Part of a small language model's weights.
Architecture: LayerNorm before each block, attention and MLP in parallel.
Training: a variant of Adam for these matrices, 7197 steps.
MLP neurons of a small language model. Each row is named by its layer, matrix (up: input weights) and neuron, and shows model dimensions 0-159. Each number is 500 + 50 x the weight over its row's rms, rounded and kept within 0 to 999. Numbers have three digits each.
After each neuron's rows, "fires on" lists the tokens most often at its 100 highest values on Wikipedia text that the model never trained on. A number after a token or word is its count.

L7.up423:428537466542573538463613584576508528496509483458469556515556425520461577392481531432450518556544397480501529474515444489422440461489508457474497481505508551563510562470470516498532472561440580491486551613409493522479478496483499510345590468533469430467456463517519548499496506517523622527557557516421482464528475407510453572550464608437545457624437520511516407531468451520520460502470408528491528426491468513427514532542549517498454533508494411480514545526397515557474518431571522
fires on: " " 59, "em" 10, "ev" 4

L4.up419:400509459526429433539497506557530518504501541450495592517555508514535573394476568514527521613549471466544515484538510453444491345478532467450475500531522454561435478564467482565514536586402513488522511489415562507537411532431513504469528543496477491486423511475518408518491487447586573439559512525430490523417471566490530508478623456566489449558593548424509483548540461546412442508495415543541395479513431475517572438472588434555460522564538468502487498540538531534419434535538479
fires on: "em" 37, "." 16, "m" 7, "it" 5, "um" 4

L7.up137:508499538532558564498578534512460528477531517510489442565550440440517417433491515498502506579506392501536513438522581461536391478518535433470516440541607506508511488484518545570470527525408533521472497556505520510434482403447429440500501574607459508510431399571498557550567528509471512455486515403386520461532421468495483461535468517429555571607450507455562464559462410567540479537555434501496605398555441539540493559531530461527440505529414478499461568438519506401496480438529501
fires on: " " 46, "ens" 6, "s " 4, "it" 4, " sim" 4

L4.up382:482556576560526484507541443532490457505502449530463486489503592579437494557544651510541421561493404463506486427526578482527435509511483433453442395554548517589523426446456500491549544545537519577484445585483574401488524544448491418561487466536454431507523509550529583518549516503546492453515512526484492456497480508489455382508474566425551574522581470469518470420506553562509540504531470509424451538489601444473498526553503385519407547539519446460427475474545523508405541569558428
fires on: " n" 42, " N" 15, "," 9, " (N" 4, " I" 4

L4.up35:491446470521495494526599471505584524506438574402417488510495466558396501481516478507604430576519483369551525401532454500418437475336531521445495498507518453485521470542427546467495511499476512397433523447518570543569523489493477503397529428458499456469513546490559474538570492473504530526483539445548464470443422477537481553426509561548530486483581497512544465520541409588457531596505507383469553532536525463555499472537471527563549570459538519447563488519520499549418586492488588
fires on: "F" 18, "M" 17, "P" 11, "G" 8, "D" 8, "B" 6

L3.up435:429432533543398434481428529498606564536401549436530495515497454546454482558527505458500554474428567434578567557591441472591500489491518401533448443550537530438555527495549440478474488446489521476511502534488492544555538564451493416418521487576517458510433509510490610613584522527467401480496525466590466524490473415486564584481565538534459522486608502505457521530427536587488583546477491388459530497535452496438484540428482467514505435476563495483548394456481470506548510483492529
fires on: "0" 18, "2" 13, "4" 9, " | J" 6, "3" 5

L3.up382:451510578539510529487564467522523512526487467512500550515552490505427545408555510620506488528530558479512471520490552511394523491423450396529458434496555559604460483485475564498427421595477529534416509601495578466569520460453474486488529472518520386484448494350481561554492464448438465545485499446536474470475479561478490438508469506432539534508582539468501464604481566554528532541607554514493512427548610499450511557549493522538376570535449461543437504474560458448524558418522503
fires on: " \"" 37, ", \"" 18, ": \"" 13, " '" 10, " | \"" 6, "- \"" 6

L7.up67:474478495510466461514507497486534585465505562543462552454516437492490547561448503476481487561533598547411522473532660555501494436471636556495459514382523533486556422458515525521548511511440463529534486445595450534483488503546537503482537439581448557539499428493489576485585543622406441500503436489395543448464519533470473358484507506419511502509486433444514578515565619508417466558451506540462536478519503438527499532566463466493437468472414483482522516463478588559437456525473530
fires on: " ro" 20, " syn" 7, " pres" 7, " dep" 7, "gr" 6, " dr" 6

L3.up549:525524482427496429486501423550510486547499520496520445497543437516501558578545542543548469573492438412533468496539475539462452564429555520529493514476538507495521551545554540563502515481472536396440519474479501497538473419520436504433498504497492359435471569524516455509505567467458583467473517374527470495399554582460454539525634494573512476562587541574461564537550505471495607510513432430479442530538536469568539478472584466555407431436570611408486580507494541527463430462538538
fires on: "c" 23, "–" 12, "p" 9, "inc" 8, "anc" 7, "cl" 4

L3.up211:487501543520537494522505506511534592639476539508498441472520433498441472517503490491474465475604499461574583461429552434534512483457460449510468424504453540563548558498423519521431407531572489548518593502514531435469419548503498504427516520503544369386499426519452516516526561544483480495504552541481505465534540533532507465528411495491551554484538446480441483683528586535529478523549520464496519464512604445385483552584490463541408516537515464493516497431518487371543537440540419
fires on: " '" 35, " \"" 16, " “" 15, ", \"" 15, " as \"" 7, ": \"" 6

L3.up438:481438459547518407479451512506530494542480453485425414551578531541497460544528571481598434552593408443461507563439464467364505530443473457508375518499593555487517544479530486499446515537527595380517439435509501558485515459520517558442534440508531529528486545544618526478537529520532530559516570369499551401444441586465435500555465480449561516536565515465471514493433443551549525518519528533514495491514631457509554572508523451534541489484495546454512524479551493511380529449517510
fires on: "c" 20, "inc" 15, "ec" 7, "%" 7, "==C" 6

L3.up70:612530429572495576430554368446457498522518555509479554500448505541464481515572501441539556584595389535478509350537558479448498406505529414510614511473532593505592425586479467484578495564483456530456560519507514478495503564498567493530573479596565511487514433502483499495465589545533443402479558459500511448512526396561506428536512433491548470567516496481476467575447423477498499494565471471462471525540490487565530482511468444541460516461509523528511464471455538510483535463621494
fires on: " that" 19, "end" 12, "ap" 9, "ec" 5, "c" 4, " m" 4

L3.up330:468389522541512459435487505483497467470514478484495509439500531456519464529465548531631418463531427452540527476541412434468411368455497508477443509438551519525483429459471500442526535521539588505534461513598520485472480494490607533495558484506516456537449535447519515473524582547439471480481578481426528432446409477485520499523474457524522538520668558526485535516497485501529465510519441450472570487532474437586556462474556556588424491522689519497480578459424532507483577488467601
fires on: "%" 29, "c" 8, " population" 5, " most" 5, " type" 4, " more" 4

L4.up506:549542466516513455534606503495507568460466523475449563581514496508496527506430596441494522548531522397560543451488551440314503538435652463579483500391502578570517525519492520544500496482476485486574482457462472539505493503483460425500553499492594457487511442494535492522464550462436409458463480510467532480515434513503375481505423443505433555582468509479524512506565522475463507508458507505567528492497493450468590570508594552483521464433528610475522408422385465539412477541499489
fires on: "\n" 53, " | G" 6, " | W" 4, " | L" 4, " or" 4

L3.up520:546459480458520438516608474460546541462474451469485443489391463560553510503432517507585446544456426507510476434546468516512555467421575423420536556501582470468528503563425461435444505534548496453417484449480517437444511562464529499532526490520511532515500511466440499487549567471454553551446516498553487544400468427467616564505503463484576564533509464541516532565536448547533551521598415406477623452527587517501504432565492520532543621602566520465511499449576558458418555489528545
fires on: "C" 15, "I" 13, "H" 10, "M" 7, "G" 7